config.yaml
num_hidden_layers: 23
hidden_size: 384
num_attention_heads: 6
num_key_value_heads: 2
head_dim: 64
intermediate_size: 1024
vocab_size: 16135
hidden_act: "swiglu"
norm: "rmsnorm"
norm_place: "pre"
norm_eps: 1e-05
positions: "rope"
rope_theta: 500000.0
rope_fraction: 1.0
qk_norm: false
attn_scale: 0.125
bias: "none"
tie_word_embeddings: false
parallel_block: false
init: "normal"
init_std_qkv: 0.0283
init_std_o: 0.0
init_std_up: 0.0283
init_std_down: 0.0
optimizer: "adam_variant"
learning_rate: 0.00095
beta1: 0.9
beta2: 0.99
weight_decay: 0.24
lr_head: 0.00366
max_grad_norm: 0.5
warmup_steps: 577
schedule: "wsd"
decay_fraction: 0.721
decay_shape: "linear"
final_lr_fraction: 0.05
batch_tokens: [32768, 65536, 98304]
max_seq_len: 1024
doc_mask: true
train_tokens: 339300000
max_steps: 5506
dataset: "wikipedia_en"
MLP neurons of a small language model. Each row is named by its layer, matrix (gate and up: input weights) and neuron, and shows model dimensions 128-255. Each number is 500 + 40 x the weight over its row's rms, rounded and kept within 0 to 999. Numbers have three digits each. A neuron's up and down rows have the sign that makes its largest values positive.
A block is one neuron, or neurons of one layer that tend to fire together. After each block is what it responds to, as a language model described it from the Wikipedia text at the highest values.

L17.gate236:425545476514429497409434493450563513527537501495547523516495502484528585561469541459519484465546512470530519485449503441488451497549492475479479456550453567501461497495465553479500447571541590461520506475395531578474433513489512495483384517508562499470527509562473484516489453456483479455507451502499496438492479495517474489555512413519463455514550434492488554490511508547490515570446
L17.up236:522538520447528529575576512502493507481560489511484451458507507470492495567508455475499547522489570488495499519488493524496526413471520497596529517500507481524503473487575519518556524505528449475491524511521495504472497532477507466529513447571480537434586504449518473370468513459464494480469509467526492529494484518511517498477536478455529471548559507540550481578544500477474486484520
Numeric separators in tables

L20.gate52:524586540437488446453447419498511516529474529530534515434471515520431516493570490485453521526477459544535485465500431502505434466453520459486447493438489575573532502485473496533487533530545515442485554498501491538435513467565457511494523551534502486446452567610503488520483505471528509525537521488522561476468531479517493456514596457530531510434470543530461506488539483458523442458487
L20.up52:522513509488451425467516496484427393446435505520510475489529486567503500523414490537522462474496456489539512546447524528515476506473525492540469419493497498545490568489481512453457491504492516552485449481463538545543485543520517490439423501416455535541552507508497468527470536481469510480472499487444514500577458515455514490510523415502472512502551466473491487543492511543450465451517
L20.gate200:510490490547544446535496453491517470541534494502477437506579507485491482539521517475408504570583415491489497522470481461480506512499477501475453444493485517571490519545423519451457524499476475529494539432457501491488485450579536436545574485544525433490517513485454523502514454476502489492530440458482535566464539489488498518561474505494479503514503418427469544522506500565511453616463
L20.up200:565522499514463505449447469450429468518546511541487559499437467418519560533540449446446455528542424531506405493438457541509476445404466514500518446514540505463483522491460527547509490521500448488443500466506491537490497541595482491565486410546518526513523472443529526539461587457475546568508499467475555563459526530557480547485489452541472533425471446427468470519542577453454441499520
L20.gate305:498478524489466455504591456470501430476517565504496472487498516509463530497505493554540462572511503516433548445449577512610474507451462474538456521484486502522505473458600482520489513531495477465436515524492478450480552528498484493524463507555476559511557447514477512553521500503543521487508552425435502488481425454567451393507478526573531481549507485489497522511463484476533502520511
L20.up305:507529547398493512479517540484477485449515448480528501440571464483513511489475515535444478559491429495456495459423524536445426572463466469484496499496510505494490569522527533428441535486490528532470421460581480519405628474495488480540508499569488525441540532509437461466570512429492460478534489530508536546463447402519482480510429513467531468459473539550467509562553466494575450445503
L20.gate312:520483583464488491491526454465532496456527477579522437454496432550459598514529530466449583583523501504511532463471455531547541436486498523572524511452431473524534595492443529474524448522471469485525476517533512508483515582532500445519521576514481499434466509467580454487536478471569473568494469494493551595531553462501533485572478511555542436507479423460467481555477527466489501497480
L20.up312:485567566509500547487469481510564566510505493499574494495451503487474507596489486483468534513520475526601478515504518528520431511456593488493483533493520457480467482499536469457464504522531486445512516532479489526546411553554423521440483502508510474507537436521508545499443428543387531446423467512564515512519524494481529579504506451550448478510528542503518547493576558468517524492507
L20.gate433:497518517453480425447487493436511447448479505446504482544535515532510558499501462472451512550445442522507477490469461526578514494463474562537562572522488498489450481438520437511473549560517497570480471453532547504437561515530524500550538435554535561465458495465465562492479548496456575528541492603570577540517450448491466490461495499452569546392507524528570465463440522566551547551472
L20.up433:448593517512493412470526505492463551483479440529510579560400468539515494534549488510473524488486444529517462585483447531535505503524436505446520536479513436465417524537591513541563468558554525512443451532497502501486573498485485441498423501547515511476498560513507465568520449516433617522531478523562507511566531539547502545490464519368561494460519553518448481538464433552499522568527
L20.gate656:473486497492565471421494441493481506446542475520479450532477483522463552501508497559418476551530503458454492463515512536490564486561511521535500543481451505494522439536477538554449553538527514487448548516461457528520474494487517513480531491499527551473527459523488476404514492455500547513496478409501531461474527512489484506491486476561453518495561479479529448472503480504472503553526
L20.up656:439533483507462458553563470493460479512568476473479560528424522592576501570501518514521489550499453504523576504492490495543460479530580489503422516479491487476500490464535495483426487509517510453433519504508485485494497475525490529515436548489517546471414397523492533492560357503546457531511515529426554492487495451519472470421483559500489488488570448462420426522506496476476471427516
L20.gate658:479476531480461526525496463502467504510485520519500552513506519567465532476489501533533487564504473449512473495431554494557558420514428500452500397588579546555494453452522484449546496497483545523419511494532431536483560531436467469587505535495467484484504553476552494479592510469496507529456445484504494573500593469438489507478569516502498559440562469566520496511542484546522472440558
L20.up658:511528458480547557446455483482525482532528538522385467506474444472487518497510486478479465464498550493512479470450504386421547447454514509456548524549546476539482483524471523501474495483513479528501551425514474506537446527576475429528587492533522565510538507411520513530466453506471518527483469479480546502513482467528565485542553467538480465578556528479467497484470519569559485491472
L20.gate852:537560448527475495541509495511495460502453515408498523505527417484538558534490474493524469492528494440478469430467550504530505469469483520600422533470448465453528490538532524590487473442499547461507532480480509525523415507523543500560497534569478470576556534441544595555514522470525496588517464466478533491520518544439397435527486500517446455470529477609543495527460440530438456492532
L20.up852:550538495455485479537512534446508544484509490549489574543517496481484487519561510418464505533535503457476490488451524502506466511472461446493526529509497487408472440503561481535513492494498534536527600439580517509477463513507458494461518451477484439463441455532522536488492432458543518530476512443460501511509526488515493564538512518510518419499506500468514480477505503544513523541472
Number separators in tables

L13.gate103:504519525544525428491475489569485490500471509506439473528453570461517504466437496515517493484493504574448513522487509486462469429519527422533509585491532550582480462513464403533518463567489518464561472509453502508525506477474475455557464479493475473411565456566581526556549460459524499540475532503576522524526497488464491467434497500510511473492537469570545544532502493464507543418519
L13.up103:452410559426550494451492440476574568623481479527438506488434628479532457542449541511509431534535478500480556520539552569531516495524496477491528466489485517523539436480462501558481594564507521499495594583419533468462450472544506542505437496546459507487525526475506541470544534489524516511567455532600520506500451504447441465510542489523534583500543453496513518483487549500533456490527
L13.gate241:497444515518430496496483494505558585519505499546455466586509528496502523553496558455499536493555502482437502448497566479447473466521507389523499492424437518567514460451432513493548485470534493421525564493484490421521498525524516493509477482516478504480570426466530445425464461438449453486449512521534471443530440523461587534443492525509485457491500486535527490496465445500532547450525
L13.up241:446538561508518479524546417484535546451507518526472496563499455517489483507502571490467527496527515476489454435490493534468527576433533475597560536553505535497474565454473506544546506479549475445550496449444487545496493509516534519534464461443537494413502529469542533500501512459517558560500540472497492613537466459580472527509548597523465534457570445440534573523458448470538506551488
L13.gate307:532540496510529639436529516493522471556527461521451499519548515466462485499448447497453531513439552545511493546462447477453473508482493525557475459561567529499571490527446496526450576558464551453525496467523480454489490553561454502548506474527525448527523433485486562543556524570498595481509493500528585491488502506457527458522471398510508450492490496475513495497508511556467492490502
L13.up307:478517492478499526494501560439547455590511466604545523477447493542546519462519582458513541472562482527547548504490468522505490534474451545527519455498507524516514551529407475485530587451456472517538553478444479535515494529548535533512460552457516526492529481517506541482441510455521574493438554442486492461514463495538464474519474460465446482537470434519525480484569451519514522422522
L13.gate556:472535530450512467469535486507481465533572426533444524559451523531477525541547483506425474556554518537467559566509547587476529474542538497497512466518514514481444492506517498461539507502545578562447508500435516491508521460489412534500515460512509490529510466519441551511463491538494453527551503524536522462548483464491457526462506492536516500475518539459580519487535491438487438576484
L13.up556:472511540532438539495478485491525453537517492516476391571486523480468422529460449531607533390513472522459506412480465496529512450445481501467459467484495553556405490448460444446503460537493509530489485440529506547457459515494492529501532566443466449509553519520484535470461539538492469519549498591490476474484426460466478507525500508540446515405550559533515529476447531515459450509520
L13.gate621:547537484476464465499495511492453475508524604533450461473518511516445523524466524509466545557561483519471485543457522452500452465402488509562461502405530448499428490532433435531477503500536497564526541481446446471542519520524515437551492462513431480512535475475549508475502494467498355486484524462527566483524497564529530504489571481504483494489522457506467461493498574535478469508574
L13.up621:448517533573457516497543479547548545499561545479483509476520517463533555523448551529465524488513535524519508525491507456427415465487497440584536523553470532476490475483480514504522467527441416531441501557440527547563462492456442491492498432451410497489519544433572490471550475513478466462457508534515487520532518565492583517523562509488400420495482505521456534502498491573573421500488
L13.gate703:533496556447476467525423500429490511507526479489455507589518535482467525507513545562504482464530538437534554497504507496416451496493415462518482460480446559541447496475550469501480517500565515512516544482497474403571486529493557469433603440460484525518516440523466521453510534542463430512515581517535519509461519497531456448526501477473457455444497495587518521486534478534486514539471
L13.up703:510503476524462560545551546554471546479479475556543539516426477449464533524451530551445501585519531519495503444535528432457595498481530501477513401553519585478494529534486549474518485446521468468551482515490503477485481465456512516466451487511495578446533459442494496572491473569535518551409459482490491503501495489508545437472491455535516447525471504580574516473436490578515426503472
L13.gate925:531519526450494500491421498464477517467499516501503549519488516498497615423487548573521519441531543471468580435531529510471510525543490475462505463510469449586519472470517503528473499466527520479468475539565421489536478499531425411515507513525434485436528433493492481519542435470503490457464521516564490529494529493475515506555514489512487482516474448545454525455525532582548489461499
L13.up925:413508486476561403514475536527475457589474468517477535482489467479486529437476498496418519497479476513542432477438572485353496442530529492524528527519534515501497563467536512482452545570528471411500543511504529517492464523524548452526502440505412477484506499517479567509510444471551445502469574487458497528511530471534438566441497441518562533433479503498482480423474582511528438422469
L13.gate1022:427544503511496458422502478421480552509452445539480491431541524506481520542470502496431486515551530550462565483492522483452527516574505474516496479474483554451550434434490473519440529517546474497522568447515505423532508475537408437511551547487436505464521475534455568540526548523491539505400590539543470461503511393495479533510517486421478509566538500538501519471493494595565517443450
L13.up1022:464533508581445544426493360538505380564473486542532461542491542472596475521430503453521555526551508530444458481489568474514484559529518548494502535481521644532458539537540513502480537451589538501512541529541521467493392510464523595522488410458428498451465485515474519530547478575512516475477479496502463490511484458459500479521436445465435568510537568490549494515510536499545510537549
Role-introducing copula phrases

L13.gate125:481438507414470628541496456448462469535459519502523457501464511506427490523447528524531537504454547450513594524557455490481430534512522461506464482477475505440530428489479512497520521490490495520481492446483502487477517515465487433529526548467495484463575465517525492489546493471545477489531417463556575508485477446534507543527561519549497454590563488474464551531448533487496517488573
L13.up125:522537535548454467481557496475509524477459504499516518522477489564586498527402545524528486486474529433502513507529490492470462466535485520509521523483483552523506477463449522558517490556470488544432583516449428488437477504515406453568499524447544493475498451542490501517498451498552536482459537470542514524509481531469521415438543541500499466512524553542502532615474518503501557496482
L13.gate168:408490495565474518451464532488422588534461494545556444516446451515462508480532552458521523552508543468549544483520485467503444544582462467540473468494404490518481517469460415509404546527550457513433450479542542564453513509506453496551457501495412540465423489506522453497500527543495528486494509463560567595555474418511500567507441548469500563606480532473595527482462489472569503468485
L13.up168:501453490494521444509493472499528443497478508485445518485498504486441516555458484581435599473501464496550495522505481540490446475553490544458555557456442520434552433525530487538440415491491572480538509449493532536504529526517576572461466570542474596524612476535477438466542512521508507496491502517553560470489435541564557466443492542519538443467512501520444505514524504502553528440512
L13.gate244:438459461473492472421511534477564558559570500510579482464496590520447487485494501558512443530513565527505479423456496523442473551449455434449503497549485538500563469523478490482467470495553483516486458513490433590466464449445529517507493495523530558450581518524503530478422508509523542502456491512531515585481470500435513528478480466499585475481513493520503484506483502531557446523489
L13.up244:513535505478493553489531456573506526517454476516456474571501563507525561447575566515517512482568500484512486443459486573545431533475511552497521514443529493522533504505459440466454539577545467549515464556488465547548475515478461490424543446474498493475522556450486511546460456491488538468476525499524480511415425473560545517537491498531495552505541522547512535559424494474503556552471
L13.gate598:480412556539478522491471548561517537456470537490587532493426501463544545490498500484550475497533446464461543538461401479510451459544479536528433537487482475490430490468503471520393499508491505537513569508549500488482443460521485512527486513566476472511531454527511521481462535538518533424464493420588461486524509461508413487491466503528464560490490529482511493472502493621589518492477
L13.up598:430492478466531507554585480483506545450486497486499475487483533554465553481473534397442507581563490514466525449526517555504474506472466496576463561591502465533530506554458533443538564555449533619547445469454555508458432502509483478510491549452462493476492497476526478500528379496432464497493515472477539579506492512463536493482404502451525505469528529535476493436472461555484479463467
L13.gate667:438471469402495488541448525390507491453505493525526487488532510556529585491424532494471482559553509471531564475521493499580496513512468423529468495507460499535487461486500438442536498511555475461545494499506492397538471501536456526542501501493494475520533521470595555531559549445473470546455485534483521501505493499578466528531436502451483427535527494514489482532536527466500492453546
L13.up667:504579548494513475480459487478546497499502451540513443525453505484454599524435496431458538572510500567480529454468493524541527575452450514547490514393484550476460490446582496486517503467478567497515562489467517456518548468563443457511521502527445527453494462545374541472501471511513501513548463497530422496426493601461447472546464548541465457470428496465565514457534570503486518421489
L13.gate765:482507455476497501508440458536537549475487575481521540483525454390486518562455517478513493513534502488527535480520462416546526455465490512489502521413459509514538537502486498539438463499571502516478496448547485544455489522486482433574494547517460514526497490514521479478466513492521496508497467511466531484592513464520470502480454513552468577495518511491538487615496551503464422450512
L13.up765:537427543471521529581617510479575505529545498482515485438446466457538472513433400520500497468542519511493461428509507538528507489554543508495536470523447514533532504485534456466484484520496504505487517565479488458408423436525444467549493558468548517479466519480499545551448492532512529497362425488548498497452477494556561540473495478544501533485505575527531531509552415515539503471470
L13.gate879:469502502536498566556547491473519434448431501453513447487445491550485472511479499556484484556448511429512543556544555494518463565531538508509535522456460535459570483475513490503532475468487480519504501574485512535485413487538473546486503499558434448464448565486504497423534462440484504500456441491547479541484417551492571506520480552458502502525570500507444453471433519552531542509509
L13.up879:452499530562420517498519563577508470536523496514526509478546534566491572544467489565443550536472506438538493538552533497521441466510509521550477510470490545478490535497516517505468579559484498537536426478513504438420489508494526520555466509538462614515506513483512438452499508514595425450492431497589491490468470443486546502482595538508413479489553509501504513514459500489519511503504
L13.gate999:491497512552485515480468513516510535536544504576453553484464462542466602481570587520447533580527492562497522474427537516531517430517471472508448547522420506487486466524491461532467566551545563464476411499448444529501519472511569524574533477505495435494539436489481532506483507447548480558524500535557385481505538557420482555491520498461583526439414524437533502445491566478540507486483
L13.up999:442466473419454498465474482502498549471504477432456493517415479487496544473444568535463493544522498535526525475448464515511481466460526543531522534427527529486473467556562476510387458523530341476431545485515445553429530523568490463518519482437506485431525441470520518500555533496474577526532457458500521491517533584511535557531480481473485530520547468473495448544471520551505518431572
Track-duration colons

L20.gate240:544531575495442553456449537552555466498525526511464520458532514507489488428501503547490496426493503518505543534489499436501483457463449553486502522501514516507513489455509532484477544455508533482450472503477488517464504496458519435506581473520545508494474495478538530565523454565479412523446426443575448487547477442506489527572514425464521399477541464488510485442520548524531527549543
L20.up240:511456505558497503442464535529487473539455438485517515527525529505483514504485460483523554475440495467492459492467539534440504411448524482505524473393441468537555502481586526388526467516477460552465499554496457481505466485493420496470552500487512572509464537465484523529526523481406547538471492514578457564475498490544508419525536485459529499530547471504497538505433472505535486484492
L20.gate254:473501557465425496446536505514584482505495513500508441586540447504512507463527475508424482508476499474535487445412569549540484553540499504518530506433469445536450544498511503529543534423558492487587475536511473532485416521505460538572517487522447480547546523541452522595492520475500495512522485467499540558473502472526427508535524522518549553464458523570475544511426477557503519484528
L20.up254:535477581487512540543485513471493553447457501501507506475436519534497471481477556486483469503452500498454533464513486491482528466478535555548488518462476438542554502532476487492555483398435545481460497523489465515505481481641447484536478465402541495554494445518477512486489544513514556468498486524553437439518459525498531423537490478527423450493547457543535488515461482480481418440548
L20.gate262:483597602479506543483491547547513461422417490496474548584522498484496512505497461517555555550456553502510477449497537507479462408486528446417521528523563542490426505425478517520498499411502475479487515533462485447523506560476482491427521438501459458488475431535543434562501491557471552480442506430529436483500451436497521484496516448569485478484558538529496541432427479484531498418489
L20.up262:459473560568529570411496564512519486500489468512517480533508481505546421523614528507514475600535544550521472514479510525520512401513482536513450462509498477502465552510417473516501491448541415484533511516494480502471523491474498551547530514454520486470493508539443533534471481491472539517473547549474451451533448470577450450527455483462493453451518521587521465496461492493556551466512
L20.gate507:478516528484497572439443504532494519578471488590502454445493584513525453509476566574510498432474481435504513501437415459552511479518454469531435490478474462502504501466452382486570591515434558455477477493555431482462487453515519470500498512533473565555462515591458479522499558560581501521511500527560490522552453472485441487479587529556481534547510566477553504588433517560519505551515
L20.up507:496616506590445553423505581531535515525484450514503523573470572552505541411507388534451487481503427532422486508544472502504523467537519493454436551461557470498461494476466513502528515540488531447497452482473502481562509487489479493504452440513491445469492470486514486479435485581462522517512514515581521476502529459513403535474515544491484504530511470530563484470500491547508461483490
L20.gate538:523537565491519522528545487512450520465491466476512504483520476506455511488460462448468530507513504491551484496452536539487429490536423508468477515498605525476524467450498545458460520514475492569531529430452464532509460463429539486500482467595510499452490465545493496515483517440485469477436504511537505535458511510498462473529557429345500497455525550484559513517526497504476437418485
L20.up538:491471471545501584432505514457514509564456481530498550574502482512460505539486422494474552538524456537498533501489457470488534511507485483403517493544515524517488481465501431448507512426492505500530477521481513488538567458448510445473474439536490485426482455481460511521519497499560530512463449459454444482452460486550558419439501470444569468501561420579499489477537487515504483476491
L20.gate580:459478528504521554422525508586466471467459503501511538492536497508512448471473491539506532521498472447449442516533510525428492467488535506488477555351522518495465603466530480496500534558478580525541525493503474474508480519465518454520500502519499541491518476545462476507452481498508483514464500471513476561539500449537472528520530389434472529525499454475543529480544490460543397524521
L20.up580:439500456539494553467525463534557508456426545570488479514543527474489520474440465507454549476515498470458406536470533487521468333542504543466510535390562548465471490480542507518525527523528470548529576422521513481568556464476462408488510473474517500489475474463464490519477537573450525536516538445515452459539531412424481493568505512419541483485494475514560533449491554479557544493460
L20.gate686:494554490498505502487483467560514510530486512523427460438480438585526479417459471541531496508457399510506486461410495519466467438503559520539490545599525506526493486414526491509516543529550575569505548488462519516427455463558462465480534524527544549523546499460543513536507511563523466487501518502502478476524511574586508512464470481508479467459430523504452451508529537479481540471551
L20.up686:484456501514418470474531443472486469464517498519524506528514532507486502464457510507538469458406538522501496580498419518524519523447474563485603427460513446551494548542451470498469486522512540484486503544499531476508502517480448497485495506580469548492426572574498431551552477521462477568469486464475448389519502496527511478507437505448501428516573530518509586531491496526518456449560
L20.gate687:496538467472452535480527497503511427517522489490551495484466489527491482549407463555517448517470494469531505534536489512484492493469506538496576466461518507544518583435612506485474498397448484532498464481515544528549528484488436485495466485493516507534457497478480456466466485618477466558542412497564512536483462433442495443507508491622471464533524481478598535552414516508474517535466
L20.up687:544526486537501476547478525459530561529413474512583508533478538549467484530497508410537488509503503552407522553458498408494500463549485542470566521547484551535540471477475576555502500455514513492463461446461520500433449539537498555557462491537580509441469510485533533481432522467530493551520427495477448530469516464518552480608532467535473462420553393484556547476497563477589468525473
Role-assigning predicate lead-ins

L20.gate197:478535525523499539482471495494561501570432560534548505433493476472482545517421575488471549515541414470579546509495515509571547460483489530445450452525528520462522435496489512486516524510490576544458530481492545493501474513487507455477498488461509433477413524497574558467509483511515556521530469470522458481537489490457540450498543508520452458544492492517572450552486484502447443474513
L20.up197:533572549538481493446512476511419525543482507468509485448498511515527463510447542547468508496431435512478528451505489505562459519529488525422474496461565452511516534576507578418509583468505525479473483570528506549502455493511550412438505490510465457484478547486570482433553456498532517477471436496484429508563568500484517519440548535509450472519473568513393464552438511508482491439506
L20.gate378:456404531453405528488383534546514494483472524534493515476469524489495483538466497532538522551503531508484473516501488549556464499477542434490555457509527540503546441449503460564451528459522583497470504537439534507512468492511464485561589507496529461518491499486482447481439502522509560542522567509552540486552497402496495476412524442517525431498474436479505527582468493463524544526532
L20.up378:401526485480465535562485482532520512530538462473465478520536429585531472571522491502549535554494475532504457431511599490508484504498497431479545496506470510559543472547570490518504500516476481410520503510487504488507483504448471537539559494402482481461464506457522485486497461476488515491534541573524469432460581521445489536469532453497560457476510507445611502524478543474546565574486
L20.gate547:510488489582442590552463528528524420448492459561473555504519546441549465473532457484433546450501485485492513496481525470522493484478503583538451455445464564514586459591483477505535446512525468529500492477545483533451602477529454512476497519523562552536521497476548537401474498537524499540492483509470416576503553465564470484532454520552505558441527468516464480442482364481508472499491
L20.up547:513500502520535445486520544596476476459458538486488521521486529552474504509411479517432481539522513503505518466469463565472572557502439524519480434465553504430480489437463502510503521518508518511493521462539562523428543447541536470551496516447473508480586513496498429523519450434550468534496393468473539458467506544521575447432502452481514482526478498482476541471411548562569451428473
L20.gate606:445519428527492474566466443466482436597535533520452441489543477463531542500443445498467484499458472482468546570487530493477501565475494554519481461467502488556517540574527529447445515592479501465558525443508517524558498570539499455508527409509518502535459516524566479532444457476540457484548472447463517510519489458509513595508515488510433520519524503435466483493486516438506522547514
L20.up606:509521463580522476539506484465526545519529487503521458478495473572443508471492472477533471467481472473546492527485519490451513480447433495560527488502448501437387514509571514470518458396431502469465557511531502482473477503450459481524498488494503532450514408521474527561533541470492501580511485484573548448517490544455487466489594480490458481531506585484487548447512543482490515530487
L20.gate708:542498489542469571531626525518423471534481425444570491547518495517469503433520478534550506515485429465479579480457524524470567625450465526508531514526465487535513516505541524479471492473476504528463442557525455479440552499514556480503531489463483555505462515495459486470584464427559434497528484473488470568505539475505572498499511479516498458515488453549444406518499453467512465489516
L20.up708:543513445496450436474449435511442497494506459505510469511546491502513515451470503520577480496425564462569508415455529555524541503511449540488532533514525482455452501506494505502495450498537493462471508437573533495525484444535548562551564524491494575415494553534518547518568553511525479564392472527478510539481471479532520511528541520525531489514650505472495476586475595568527521487500
L20.gate849:512523486481527491459499525522537479491476457531478529493508542504496610439431558472503468484504512434451548496521550541565516424462476451511551506585554515409536504446528506522508527465417474434488512519500511448574472527571477573467536522480482473435497483505456482499580492494539485496474493459550495488571483435499472433439490508473476568461527588467498471523547529482562463604458
L20.up849:510533451511520476457528552503471582573495467532590458550525452501515533503470570469492502503497488510469515500484493559485573511506459422489535459566542492533555561453481534562571450531550531425431524510465519520499485455523552582534465554434473464442494546541512483500578473487531437508453544557479509511549522520515493455461486453439476460452482477515498509530489526447515506509542
L20.gate967:479490488503541462518462532456449465430464523524475552468504468544494520494557448466442515483518526494503523382529496438462426527496494455495510509488520493471428458534497480547550492544503558486540554515569455495491506462476533445603504427426497514476452525471582503487546456527496534537542534584567543498595454485535443489505532510445478508510493512541516493475447536515485534527523
L20.up967:484536437541556528541475408518549545543534461511414463434513484440509530479503516441452581479483514446478518476474475450464553458505523460514495508536531528487560565481554530541523525501549513514541442446490514531447436565536498541449493471548507505510464537466558471505532531539570600505546515456536486499491426508476413465518538623470444529488573442475470485463492525462523545530543
L20.gate970:473553487521491488557444429484490462506517474547427397472545466508507493535495476485481505480481555435464510516551583469472515465416547569497469464494464442463514397408542534541453503554609502505533497478516524530490532548568465486497521543468451460415555508455525553538481473518452484533515458451504497482452462491459560565477463479429478511472515509492465529490512489534441469506492
L20.up970:468524536495428550535527518518504461553522575542524517545508454515448539505468503420502493444436488519509540515528473504480534444431506529525446487515514458470501551493477501474478472535550482519473489507536402545537601527528551457438535500457571481520526499496468486547494496500457449493483481410494497509444476517506621486541482496481551384502439530526545507494478486533500544523524
Capital N word-start

L17.gate880:476472561500503412565499468571450456526475568519444482459487497518468473495452513537426493538539489512521479441504586510504491532449483486497500470422516534495502520501470564518432499503536600554555521443491457570559501529531536415512498469593472493541503472501431554452534467551512515540562530488527399513488532500461556569631579472503468539474530467499508497430449453495461549524514
L17.up880:476455477425455518536507567554538547430502525527530546475497567553492486541457431472486521557520530561512500488489566543541478544482504508520454493477480552492520546497508526468511533487447508525519483562485433474485569530486557526469491508470489381495534422473468515366484444511497546490508545522517474521530472503491530467489492499499487486483486394510513530523498499583391408487521
Role-introducing phrases